{
  "num_hidden_layers": 15,
  "learning_rate": 0.00379,
  "lr_head": 0.00979,
  "doc_mask": false
}
MLP neurons of a small language model. Each row is named by its layer, matrix (gate and up: input weights) and neuron, and shows model dimensions 48-111. Each number is 200 + 30 x the weight over its row's rms, rounded and kept within 0 to 999. A neuron's up and down rows have the sign that makes its largest values positive.
After each neuron's rows, "fires after" lists the tokens most often just before its 100 highest values on Wikipedia text that the model never trained on.

L3.gate351,202,142,202,184,204,203,123,182,238,175,204,239,261,207,147,158,182,188,284,232,176,205,194,201,222,214,216,191,185,234,207,201,196,143,176,241,174,202,172,249,171,189,186,171,231,169,182,220,184,195,193,223,234,236,256,188,210,235,201,217,176,188,192,143
L3.up351,187,183,232,204,221,200,204,213,203,204,199,176,246,224,228,203,156,194,184,142,189,186,182,199,179,161,237,207,253,203,193,187,182,148,167,206,207,248,172,206,213,205,236,171,254,201,240,237,233,192,162,146,209,244,192,145,177,218,253,171,183,174,213,222
fires after: "e", " e", " de", "o", " E", "re"

L4.gate36,204,161,232,177,150,219,170,209,227,205,211,168,198,196,177,201,171,210,211,169,117,214,187,180,183,169,202,206,215,224,184,201,246,177,193,286,184,195,189,186,177,212,192,149,248,210,198,242,261,159,262,159,218,233,216,169,186,166,214,179,175,204,223,244
L4.up36,204,171,127,246,211,172,252,229,237,182,220,180,227,166,177,254,187,183,179,161,219,189,227,162,256,208,255,220,177,148,177,190,162,185,198,216,238,173,192,248,224,232,212,179,194,212,214,191,206,177,145,201,200,214,182,171,173,179,196,208,177,175,213,222
fires after: "el", "o", "a", "e", "ri", "ric"

L8.gate55,198,217,144,205,182,170,196,268,198,214,242,193,201,180,258,248,169,197,193,147,236,123,178,175,152,196,201,193,200,168,193,173,192,192,231,182,162,190,227,202,183,198,197,166,186,225,146,194,197,232,197,211,224,198,201,166,157,182,235,217,218,231,138,230
L8.up55,234,187,206,177,191,222,149,188,185,182,173,250,249,194,193,257,246,221,223,220,195,192,195,173,185,188,179,162,258,202,205,228,171,180,197,179,217,170,216,218,165,168,257,224,207,203,193,269,203,232,229,151,135,192,219,205,148,208,247,242,251,192,192,138
fires after: " at", " in", " ", "ce", "in", "he"

L7.gate343,223,204,179,225,191,211,207,249,208,229,172,220,234,208,192,161,161,201,178,187,215,202,238,191,156,167,212,217,232,226,160,184,157,222,134,147,170,220,204,275,203,184,231,176,161,170,187,222,216,201,171,156,164,190,273,205,247,199,215,142,213,199,220,210
L7.up343,158,170,192,174,167,182,244,173,199,190,254,195,211,228,197,226,168,196,232,204,265,229,227,212,163,161,151,194,188,199,194,178,140,170,223,201,211,173,245,244,243,165,253,115,236,167,199,245,190,186,164,178,204,258,207,219,195,227,165,240,172,222,232,207
fires after: " l", " L", " s", "an", " e"

L3.gate187,162,214,228,248,208,221,169,223,223,196,180,217,244,188,195,171,236,212,215,216,209,245,182,182,223,227,199,165,199,170,228,197,233,221,238,179,140,194,194,191,154,154,244,233,211,154,240,163,198,129,215,210,133,191,259,163,130,157,208,210,230,157,220,214
L3.up187,208,176,143,121,179,181,196,160,219,208,166,175,231,210,213,189,234,189,212,195,170,179,193,200,192,279,188,207,205,166,204,138,174,246,221,151,227,225,225,175,194,167,198,193,197,239,201,211,256,214,215,180,192,184,195,168,163,192,215,191,207,176,189,219
fires after: "ec", "us", "ud", " P", " part"

L5.gate218,200,182,240,185,231,176,210,183,212,182,228,231,212,171,238,178,144,243,210,169,182,209,181,167,205,208,214,228,215,188,263,202,245,179,205,212,173,175,158,215,226,152,221,144,201,230,167,151,205,204,174,223,223,126,214,225,235,200,211,165,162,194,193,187
L5.up218,211,171,144,160,149,225,203,209,180,237,231,237,223,225,252,219,221,222,213,217,171,206,187,151,210,196,190,201,224,186,187,216,199,190,184,186,140,193,146,197,183,183,281,206,198,222,175,225,134,160,234,210,152,166,233,227,195,213,237,196,204,195,171,223
fires after: " con", " I", "st", "en", "in", "it"

L10.gate96,158,181,205,206,207,210,235,165,178,191,194,182,192,187,189,237,201,202,159,229,216,205,227,182,223,189,133,175,227,202,213,174,224,151,197,230,214,171,217,206,242,152,181,173,191,291,178,166,184,201,179,227,218,166,144,193,216,191,248,234,171,154,211,233
L10.up96,218,210,207,169,153,161,196,187,226,274,181,207,221,178,175,186,162,187,238,263,170,173,180,213,211,185,229,192,239,223,192,162,204,150,222,246,194,162,256,172,159,185,151,226,171,177,189,209,216,160,224,136,192,171,198,188,206,187,168,184,201,182,168,260
fires after: " W", " n", " S", " N", " E", " ch"

L3.gate292,192,268,238,246,214,243,187,132,194,182,161,187,211,209,216,184,263,191,209,190,233,162,159,224,227,217,191,150,165,242,225,272,211,220,277,195,251,242,200,204,166,178,202,165,151,183,208,195,208,249,206,236,233,208,193,148,195,180,179,186,247,174,179,169
L3.up292,163,178,152,248,247,168,213,182,237,215,233,198,141,261,185,216,286,185,243,201,198,134,224,199,188,190,176,191,186,246,233,163,185,213,234,182,194,202,167,153,189,199,249,190,232,171,180,178,221,182,186,244,178,160,231,253,218,176,169,133,217,179,206,171
fires after: " k", " g", " J", " B", "6", "7"

L3.gate251,181,207,199,201,129,216,200,159,267,237,178,230,177,236,187,188,158,237,194,252,184,171,236,271,142,182,188,217,170,182,227,199,204,250,276,206,194,140,181,223,175,183,169,231,258,190,227,182,196,178,154,219,216,156,143,211,222,205,216,212,227,156,218,180
L3.up251,171,207,238,216,226,256,208,220,166,234,221,203,206,192,197,179,218,204,227,155,217,233,259,177,179,195,209,204,217,248,193,216,176,178,217,191,172,180,228,220,241,231,185,191,221,205,198,188,165,204,110,140,176,168,232,167,261,193,172,179,223,238,213,211
fires after: " m", " M", "M"

L4.gate376,212,136,261,238,247,255,231,175,207,217,221,193,216,146,206,192,206,165,173,244,179,145,197,212,177,200,220,164,228,157,161,174,206,210,221,178,157,129,202,212,207,156,170,219,211,253,259,181,195,204,198,188,223,174,186,193,201,179,199,131,192,119,201,231
L4.up376,219,226,229,175,159,275,224,173,180,218,159,181,237,206,196,220,210,220,206,173,212,186,191,191,173,203,220,220,209,200,202,180,166,196,185,213,209,201,207,242,195,152,148,214,215,238,190,187,185,248,194,171,237,216,225,186,197,177,197,227,228,193,227,279
fires after: "or", " S", " res", " n", "iv"

L4.gate371,158,204,245,198,215,228,176,179,195,214,193,176,156,160,212,215,234,220,204,178,207,250,228,162,159,209,152,175,171,187,232,202,184,252,186,157,177,195,149,227,218,282,210,195,248,208,257,204,205,213,173,155,194,200,237,196,204,206,223,231,242,211,269,208
L4.up371,189,275,137,213,168,203,201,223,218,205,184,208,186,206,197,251,229,210,210,209,217,199,148,239,180,211,234,140,212,170,247,167,200,191,208,219,235,196,131,165,224,206,184,241,206,166,229,157,266,182,206,229,217,249,159,261,245,225,221,190,202,240,232,176
fires after: " Mar", "us", " I", "l", " s", " R"

L2.gate212,185,217,241,204,232,183,168,224,198,141,184,199,209,259,193,236,214,241,184,203,194,209,215,136,225,207,186,233,223,209,215,228,201,158,187,269,182,194,184,155,221,157,262,210,200,208,150,208,93,177,183,196,178,198,181,154,204,231,166,162,160,167,291,185
L2.up212,187,198,212,248,237,168,214,210,246,226,180,178,188,210,216,234,213,198,210,180,186,219,167,179,174,156,258,217,186,209,206,213,225,235,199,178,215,162,177,212,180,215,176,185,188,228,187,121,212,114,191,269,231,186,186,166,189,133,169,169,184,209,168,233
fires after: ";", " he", " —", "er", "e", "3"

L3.gate253,222,198,209,218,163,228,206,193,224,224,209,190,248,132,155,218,183,177,251,209,183,139,185,251,98,203,206,240,185,133,258,213,200,177,262,191,262,156,240,164,222,219,166,186,253,188,221,178,209,242,190,198,242,202,206,210,211,207,199,213,206,223,212,236
L3.up253,171,155,163,189,180,230,204,240,238,205,187,125,199,147,218,219,171,189,176,212,177,193,208,231,137,216,185,183,142,176,171,184,213,218,204,251,241,174,225,187,237,168,182,186,217,186,243,217,191,232,204,210,196,251,195,212,207,139,219,188,244,220,210,224
fires after: " M", " m", "r", " v", " st"

L5.gate345,270,191,224,224,197,204,264,189,116,241,237,219,213,197,204,197,237,174,167,192,180,175,167,240,199,191,225,235,189,208,218,187,163,149,256,167,181,155,224,239,197,171,246,205,254,177,213,163,157,199,191,205,265,217,146,191,186,196,190,244,254,209,178,145
L5.up345,162,170,193,159,203,197,197,253,177,270,168,193,182,206,185,204,212,209,252,221,184,218,185,266,203,157,203,221,206,185,201,245,198,162,196,175,212,223,186,236,201,177,179,229,250,165,171,216,186,191,199,197,222,206,226,208,172,155,191,212,230,185,215,189
fires after: "er", " v", "b", " b", " s", " sh"

L2.gate80,239,176,175,198,212,183,260,165,176,198,198,179,172,182,189,208,243,202,220,207,206,248,224,179,156,204,165,300,193,208,231,170,163,168,211,196,189,247,161,179,207,197,173,184,209,169,224,174,216,251,178,181,204,257,246,205,123,213,213,156,264,202,185,163
L2.up80,186,194,197,241,195,173,189,202,193,224,198,215,150,204,218,225,195,204,246,229,165,186,192,241,190,226,208,176,241,207,197,196,168,143,123,223,257,221,157,182,207,196,245,242,201,183,232,208,223,258,177,191,163,232,205,256,144,112,164,201,160,233,183,172
fires after: " S", " o", " s", "l", "z", "u"

L3.gate406,259,157,210,248,266,297,209,184,186,177,224,217,189,195,202,184,176,204,214,181,189,263,208,200,251,134,250,238,232,218,194,220,131,186,179,159,201,205,220,160,134,224,226,203,236,185,300,164,219,238,176,203,223,237,203,183,208,198,170,205,184,193,249,218
L3.up406,227,207,133,197,206,216,225,188,182,221,173,195,272,218,251,196,229,221,158,226,156,189,186,169,197,200,191,142,201,212,170,220,161,181,187,230,189,214,211,172,200,185,261,228,168,210,255,262,187,218,204,179,239,167,183,196,210,140,140,227,187,246,204,161
fires after: " d", " E", "D", " D", ".", " W"

L2.gate152,178,166,213,147,157,212,243,207,206,243,186,226,189,209,159,196,186,218,184,155,137,206,214,214,153,174,179,158,159,206,170,221,259,181,179,246,208,189,194,228,185,217,180,218,197,256,204,177,193,203,147,247,231,213,183,186,169,294,252,188,190,179,178,177
L2.up152,175,150,236,168,144,232,211,199,218,188,169,242,205,225,181,186,182,199,188,164,167,198,221,193,204,178,212,172,229,240,232,151,255,199,152,202,181,212,180,231,203,162,204,174,172,238,232,185,191,223,177,240,236,183,153,196,176,283,241,167,191,170,187,130
fires after: "le", " C", " c", "C", "m", "ount"

L3.gate443,169,219,201,183,245,156,180,177,188,175,225,133,189,160,229,244,196,207,203,198,184,225,245,229,178,226,235,196,212,225,220,220,265,248,253,211,144,183,209,202,192,187,156,186,227,194,225,145,191,177,239,235,208,182,197,149,228,150,249,178,201,254,190,204
L3.up443,255,237,164,167,170,199,213,189,230,263,224,155,215,228,240,259,218,173,223,196,161,213,166,147,130,223,229,167,212,237,174,169,214,195,175,168,184,191,254,193,221,197,212,225,170,230,175,243,195,236,213,129,166,189,243,147,177,196,201,238,216,200,204,218
fires after: "t", "us", " P", " St", "ep"

L3.gate14,188,197,206,197,177,201,268,161,281,136,168,218,197,236,205,195,193,222,192,230,173,185,194,200,187,200,160,187,221,228,195,218,196,248,234,136,188,211,146,200,227,207,213,190,256,237,156,195,205,227,143,186,203,172,207,181,250,203,157,235,214,252,228,198
L3.up14,167,197,176,127,190,252,232,177,170,237,189,261,216,199,223,214,219,248,249,218,230,173,218,170,200,243,224,204,218,226,211,218,218,204,213,148,175,196,209,211,219,205,204,222,144,197,243,166,232,196,186,191,221,203,271,161,182,168,165,198,214,187,155,175
fires after: " B", " b", " M", " m", " O"

L3.gate206,202,164,201,193,238,261,195,215,179,189,165,256,205,261,185,193,240,208,126,136,177,191,214,169,176,170,122,214,188,225,210,214,205,254,184,214,163,235,179,167,169,210,240,249,203,175,212,181,185,192,248,205,179,219,152,224,193,230,221,160,221,184,227,238
L3.up206,241,203,160,239,164,276,241,184,167,179,147,177,152,163,193,185,202,216,213,229,193,190,191,192,187,190,220,173,237,229,258,205,189,197,168,230,215,243,201,178,183,202,184,178,167,168,193,176,190,174,236,225,183,222,192,183,266,190,237,199,208,169,206,188
fires after: "-", " (", "and", "("

L2.gate293,200,195,172,211,175,249,194,178,158,214,199,174,214,180,170,207,242,225,249,190,189,187,192,155,240,223,191,198,238,220,153,209,217,143,217,216,194,148,185,196,155,232,224,206,191,233,161,162,193,210,201,250,229,195,207,126,185,202,213,221,196,188,187,212
L2.up293,133,196,161,246,192,241,228,193,182,201,205,161,178,181,214,201,151,252,202,167,221,211,258,206,166,172,203,185,247,210,201,158,150,226,215,247,220,201,232,177,241,210,211,172,211,165,212,170,174,215,204,246,260,189,276,163,244,134,222,212,226,166,201,224
fires after: "in", "un", " ex", "e", " re", "c"

L10.gate251,206,123,185,193,206,210,181,148,148,263,210,201,193,195,218,171,166,144,157,201,159,144,191,262,206,212,225,189,148,175,230,195,206,183,257,167,141,229,146,236,201,197,174,228,161,255,199,210,203,158,192,201,212,205,192,220,227,201,168,222,164,216,182,219
L10.up251,218,206,229,184,254,216,208,203,246,219,192,182,201,185,260,202,242,171,202,215,199,227,244,240,233,190,165,217,166,157,194,250,176,174,180,197,182,186,192,192,241,245,226,195,173,227,275,190,230,208,156,218,198,153,195,163,284,225,158,175,190,170,188,219
fires after: " D", "^", " d", " st", " R"

L5.gate348,145,115,158,207,216,282,185,183,207,194,195,202,177,197,224,222,218,229,265,211,214,219,180,116,208,248,217,173,203,226,174,200,184,216,173,152,198,214,223,186,188,178,229,209,202,183,207,175,201,202,225,191,190,186,219,151,222,128,257,192,221,198,244,190
L5.up348,266,184,194,132,169,218,201,169,172,201,185,222,214,220,228,261,216,210,195,175,154,221,236,204,193,177,208,194,189,193,202,178,208,217,200,177,256,195,232,205,173,213,231,208,185,223,185,203,186,160,239,193,225,207,166,210,244,250,214,212,209,200,175,218
fires after: "u", "wo", " A", " a", "el", "ou"

L3.gate108,213,230,200,210,210,185,175,146,258,223,161,199,219,163,229,211,224,208,207,169,209,198,212,174,188,214,233,199,129,208,230,185,203,177,185,233,202,228,215,173,190,180,133,173,191,279,215,218,190,141,159,209,180,185,206,231,206,143,197,177,220,252,185,246
L3.up108,221,283,188,228,166,213,192,182,175,201,168,184,208,181,173,226,232,184,208,205,181,161,169,189,200,209,191,147,211,180,216,212,215,222,170,191,264,262,265,155,158,188,186,188,183,197,255,244,196,182,153,197,211,148,231,204,200,208,224,189,222,203,178,233
fires after: " G", "ed", " R", " ", " A", " Al"

L3.gate56,247,210,199,203,202,179,186,174,194,206,176,222,223,248,237,241,215,200,198,179,171,182,178,213,187,199,250,211,165,254,188,239,158,139,240,226,222,243,219,225,200,214,196,182,191,203,215,228,242,229,198,185,239,222,178,237,242,178,186,164,212,194,201,194
L3.up56,200,225,179,230,195,136,210,163,146,185,195,217,198,191,194,220,190,182,187,239,224,129,218,218,217,136,233,198,232,195,247,195,221,207,204,193,209,221,178,236,162,222,225,161,204,209,220,193,222,239,216,237,210,169,208,185,233,223,259,198,177,222,196,174
fires after: " b", " B", "B"

L3.gate8,201,217,210,219,208,285,184,222,205,220,194,232,241,198,221,190,225,160,152,224,209,193,217,211,158,167,211,166,182,182,262,196,200,230,232,223,217,142,181,168,191,233,178,172,201,217,176,203,195,191,241,195,221,174,225,202,224,198,200,172,183,214,229,271
L3.up8,168,223,205,165,254,219,208,207,151,186,135,168,213,138,230,201,214,190,241,178,188,143,233,165,179,224,170,229,181,186,216,157,207,209,204,166,188,208,225,259,257,151,161,152,234,215,249,192,140,223,197,185,232,126,181,231,197,140,215,180,241,221,192,228
fires after: " M", " v", " V", " F", " m", "M"

L5.gate313,241,180,224,156,198,238,154,225,206,204,184,201,210,252,219,220,246,205,221,223,258,198,183,203,193,217,238,236,182,176,249,195,197,184,158,238,232,243,170,179,209,159,175,196,253,187,180,187,236,168,184,169,166,202,238,225,214,207,170,147,216,175,213,153
L5.up313,233,215,231,197,174,139,223,203,223,190,217,180,178,171,187,263,196,237,196,249,204,207,213,217,218,204,210,198,231,198,203,149,191,175,168,243,180,249,169,211,193,188,218,240,181,221,187,207,198,223,205,244,221,148,173,171,194,177,170,169,174,197,212,173
fires after: " p", "ist", "il", " S"

L3.gate343,248,223,155,185,198,221,211,152,208,203,216,149,187,194,198,184,183,234,174,194,261,227,196,128,209,225,229,132,171,207,163,217,223,193,205,215,244,209,240,240,141,183,136,206,194,193,232,180,223,200,211,218,196,180,199,163,237,179,200,223,170,191,228,218
L3.up343,237,163,211,182,193,231,200,207,221,247,168,175,210,208,228,201,175,246,202,230,207,199,215,171,167,202,191,206,221,257,241,241,273,219,159,231,255,199,228,244,232,188,227,158,183,199,167,239,153,171,178,227,205,183,222,195,242,226,190,192,200,145,228,211
fires after: " C", "\n\n", " D", "ff"

L8.gate140,222,209,182,201,230,254,174,147,222,206,177,191,199,173,207,214,165,200,199,228,181,227,224,176,180,251,206,158,224,188,158,224,179,186,181,146,219,199,226,202,204,173,179,226,209,212,257,244,204,207,160,175,218,190,220,192,227,165,217,196,195,167,194,229
L8.up140,204,160,240,191,190,138,197,204,172,185,187,242,174,161,205,183,192,185,223,215,155,225,161,176,158,187,203,228,207,194,269,206,191,193,175,192,170,194,220,167,228,218,234,223,217,213,201,171,167,204,239,221,216,235,191,152,212,180,189,185,197,231,227,197
fires after: " the", "in", " re", " of", "al"

L3.gate330,194,143,156,214,199,192,233,228,256,216,226,166,193,206,261,247,206,180,217,165,191,241,150,226,153,159,198,139,178,205,210,183,174,205,222,207,116,278,161,167,187,161,169,207,178,246,242,208,232,225,191,161,195,169,199,194,177,190,227,146,205,265,205,198
L3.up330,238,210,183,214,228,190,139,180,228,203,242,211,199,195,212,215,161,195,159,193,163,216,221,183,270,225,180,256,207,214,208,181,162,218,200,212,184,180,171,222,164,187,190,176,167,188,240,229,201,216,191,143,219,175,246,222,247,215,155,193,182,180,186,193
fires after: " D", " d", "D", " G", "or"

L2.gate395,212,167,175,219,199,272,178,202,210,269,201,259,223,160,232,244,208,207,198,243,207,203,199,227,216,150,238,214,214,191,241,171,176,182,203,195,161,180,228,140,233,155,254,189,237,163,246,168,143,215,209,244,220,145,188,238,204,197,174,224,250,161,176,195
L2.up395,241,148,229,263,195,167,176,208,135,211,239,166,185,194,197,227,169,190,171,201,159,226,238,179,199,179,177,225,191,201,178,237,219,157,148,225,218,162,195,171,190,257,232,187,210,190,198,225,201,184,245,222,259,243,144,242,199,194,179,220,227,188,238,200
fires after: "er", "g", " s", " G", " se"

L3.gate248,276,203,186,217,203,210,195,219,208,220,261,152,231,225,278,178,209,207,216,170,172,214,211,193,183,201,162,218,179,221,178,197,202,189,101,181,206,212,164,203,151,184,227,174,191,285,196,191,169,226,177,171,256,181,237,178,190,196,202,197,205,199,174,228
L3.up248,179,173,197,234,144,227,194,155,261,223,196,201,199,225,204,229,217,171,155,217,207,202,213,172,193,225,233,208,189,157,211,202,226,179,178,221,171,143,162,249,181,208,235,158,188,222,244,208,194,185,175,178,236,217,226,190,269,148,201,186,172,247,168,233
fires after: " d", "d", "our", " D"

L3.gate86,233,200,197,197,271,234,231,190,244,191,197,228,214,172,185,158,126,191,176,208,124,178,194,174,160,225,172,231,205,184,233,154,203,224,202,156,209,236,201,229,175,200,208,223,170,226,230,190,174,242,154,215,227,194,222,214,223,207,243,176,177,222,183,243
L3.up86,173,228,120,185,177,165,222,209,158,237,185,197,203,171,182,188,145,197,211,196,142,211,195,162,181,234,183,261,186,182,184,163,198,238,169,208,172,214,210,222,235,199,207,223,208,181,169,208,171,198,224,218,205,211,224,205,196,231,252,184,216,219,188,215
fires after: " re", "in", " W", "our", " con", " Re"

L3.gate121,157,180,199,167,196,219,202,249,205,192,215,218,190,199,207,147,217,178,227,148,192,182,177,198,223,219,213,172,176,229,213,216,185,233,173,209,176,191,204,182,225,156,230,263,167,269,170,194,190,163,168,190,235,218,249,210,155,229,181,223,199,184,225,177
L3.up121,209,176,257,196,127,174,241,177,194,228,274,205,181,227,182,234,211,176,266,208,219,212,204,167,202,212,158,208,180,199,211,157,134,152,212,192,219,152,188,197,209,186,189,188,238,260,175,196,146,240,223,164,174,240,246,143,170,207,194,227,165,212,174,194
fires after: " L", "l", " t", "z", " l", "t"

L7.gate337,179,223,203,160,196,169,236,168,217,199,155,215,135,209,212,232,260,219,206,157,280,211,179,209,205,231,188,191,167,185,123,225,232,192,221,184,202,225,204,199,164,192,198,232,216,217,241,183,171,187,169,219,194,206,258,197,173,226,227,270,208,216,178,153
L7.up337,211,269,230,170,208,190,217,220,194,229,173,219,155,163,195,240,170,187,213,133,181,233,226,200,177,200,179,213,196,227,237,202,225,201,185,153,218,201,164,176,195,159,160,219,180,213,201,232,209,185,165,181,272,174,178,188,202,215,198,208,221,227,197,203
fires after: " re", " A", " n", " Re", " N", "n"

L7.gate387,211,202,169,169,193,189,168,187,238,239,253,198,178,120,171,177,233,165,218,162,210,225,220,210,212,220,226,220,129,228,192,239,197,181,178,179,227,190,217,201,212,199,156,185,211,198,223,187,218,207,267,169,275,177,128,198,179,225,173,164,235,189,227,222
L7.up387,228,207,211,216,252,238,149,211,264,183,215,168,215,229,227,174,193,191,205,220,188,158,183,205,183,186,238,224,201,201,206,200,215,172,206,186,201,189,140,160,238,232,237,198,186,188,230,225,212,177,134,173,124,187,217,192,246,193,258,243,210,199,200,153
fires after: "c", "g", "ig", "re", "iz", "w"

L4.gate216,196,188,162,255,251,180,217,198,197,161,226,201,180,211,241,150,190,204,180,199,198,161,223,170,261,150,279,231,207,221,194,217,199,153,185,175,186,165,170,212,207,208,150,159,168,223,244,144,190,255,268,167,209,163,193,158,232,192,160,195,161,219,195,214
L4.up216,239,215,228,200,160,124,245,217,200,170,191,209,218,244,226,177,201,165,230,198,165,180,189,209,203,209,175,137,203,204,185,215,149,208,179,176,187,200,212,221,200,189,239,157,221,180,149,195,210,177,196,112,231,235,205,180,180,201,154,210,208,256,205,232
fires after: " d", "a", " D", "f", " f", "ra"

L7.gate12,164,205,205,169,159,180,228,166,184,201,230,208,192,243,231,240,193,210,241,209,200,200,191,182,188,180,183,209,205,184,194,253,209,138,191,270,195,208,168,198,186,236,189,283,249,209,208,175,170,193,199,220,198,194,156,210,188,238,244,243,239,210,236,249
L7.up12,212,228,209,246,217,191,140,220,158,241,144,204,200,237,198,221,167,148,231,172,194,181,182,175,197,193,218,235,194,228,229,205,232,223,228,178,192,232,188,162,174,146,188,227,185,254,159,203,252,189,198,253,204,92,201,198,187,184,206,250,206,184,154,218
fires after: " re", "er", " Re", " f", "e"

L5.gate199,208,235,212,247,186,185,152,149,205,233,193,193,230,212,194,173,198,218,193,229,232,201,139,179,202,191,220,200,154,155,196,239,248,201,262,223,209,194,210,250,185,216,186,160,214,193,271,162,200,186,173,197,203,202,186,200,254,130,168,201,214,234,190,210
L5.up199,287,192,193,202,190,169,179,227,225,202,217,170,234,220,154,224,180,197,194,180,166,173,164,179,214,182,214,176,125,228,178,213,255,178,191,180,224,172,200,156,222,205,222,209,194,172,246,254,182,160,214,185,150,189,248,201,242,199,166,210,183,226,214,160
fires after: " l", " R", "ed", " part", " s", " m"

L7.gate37,155,225,235,242,203,206,233,197,242,219,175,166,208,212,223,193,165,238,254,243,232,192,247,160,244,195,253,218,182,208,220,277,170,184,198,196,159,212,158,192,179,174,191,201,167,179,209,177,212,191,182,237,217,187,240,196,181,197,239,233,199,133,220,189
L7.up37,179,223,228,175,185,207,194,141,175,205,207,151,197,174,186,244,159,224,198,186,162,223,227,190,241,192,198,218,199,155,189,176,163,198,206,216,229,209,201,211,210,185,171,147,173,210,249,214,222,188,222,253,238,155,169,172,226,186,210,227,190,187,183,163
fires after: " w", "vel", "un", " W", "in", "erv"

L8.gate253,208,217,171,215,195,197,163,186,159,226,170,218,226,248,205,234,147,240,187,123,193,263,200,191,181,197,233,205,164,206,181,217,210,189,245,170,160,178,208,274,199,255,244,208,212,240,240,254,237,214,186,200,204,183,188,168,196,180,123,135,216,237,180,230
L8.up253,190,174,238,214,204,167,228,180,177,236,186,177,197,229,186,182,217,189,169,228,191,168,279,175,179,136,196,251,173,221,174,202,204,166,228,183,193,259,222,208,183,204,209,197,287,153,229,188,191,195,207,225,185,192,192,209,204,221,214,235,196,194,192,227
fires after: " p", " con", " P", " B", "r"

L3.gate293,231,159,184,191,195,186,187,197,201,222,200,232,227,240,184,155,158,228,221,213,252,229,209,169,158,216,223,220,194,141,223,260,225,178,183,226,166,189,195,242,186,141,164,248,231,197,197,232,159,188,121,243,207,166,213,218,208,189,207,219,160,210,172,253
L3.up293,243,206,180,214,205,230,185,229,239,212,188,225,207,182,223,125,156,175,173,230,199,214,239,218,214,117,208,182,199,156,187,144,156,198,226,217,177,181,209,209,190,223,193,140,236,157,219,182,209,214,141,183,169,226,207,255,208,230,235,171,195,193,273,236
fires after: " E", "ol", " e", " Re", "rom", " Le"

L3.gate233,160,201,197,222,178,225,231,191,213,155,200,122,221,179,201,247,149,207,198,178,178,207,187,214,208,226,240,193,232,245,205,222,189,213,232,202,195,192,177,180,191,230,200,187,201,258,151,221,152,242,140,229,190,223,166,199,235,241,253,185,183,183,165,227
L3.up233,192,198,232,159,200,201,163,227,161,196,169,241,202,188,210,240,276,254,164,171,232,217,167,177,239,189,186,175,200,204,233,178,273,148,232,141,181,208,169,203,192,190,240,198,184,182,208,188,211,195,237,161,193,223,196,167,180,255,257,170,176,200,195,197
fires after: " J", "i", " c", " S", " C"

L3.gate246,228,192,230,149,205,197,169,186,240,218,168,190,206,192,194,179,139,220,195,231,169,191,200,185,123,190,173,190,232,187,181,183,222,168,258,224,197,184,237,232,159,197,206,204,195,168,231,202,197,233,223,222,134,204,210,188,221,193,260,200,206,258,208,240
L3.up246,207,200,175,182,228,273,200,246,188,232,255,185,200,208,185,185,113,186,161,223,162,188,230,182,188,218,218,142,215,181,208,164,202,201,215,247,216,219,182,162,180,175,216,236,228,183,153,202,154,198,206,209,186,195,189,183,223,143,258,198,185,216,189,205
fires after: " m", "ater", "at", "ort", " M"

L4.gate323,190,214,211,195,247,269,132,228,179,186,165,189,233,179,178,223,188,180,221,215,174,178,216,203,168,188,195,231,201,185,228,150,185,153,253,255,211,134,181,201,226,256,231,140,162,266,236,226,187,219,150,246,203,157,197,199,176,207,225,205,213,227,200,165
L4.up323,180,178,200,241,194,250,176,161,182,241,195,169,161,167,191,213,208,178,149,227,178,199,211,245,196,219,252,188,213,176,227,201,239,247,238,268,155,214,194,225,202,205,193,209,214,202,249,141,172,178,228,240,228,163,209,184,247,182,215,191,166,190,217,169
fires after: " m", " M"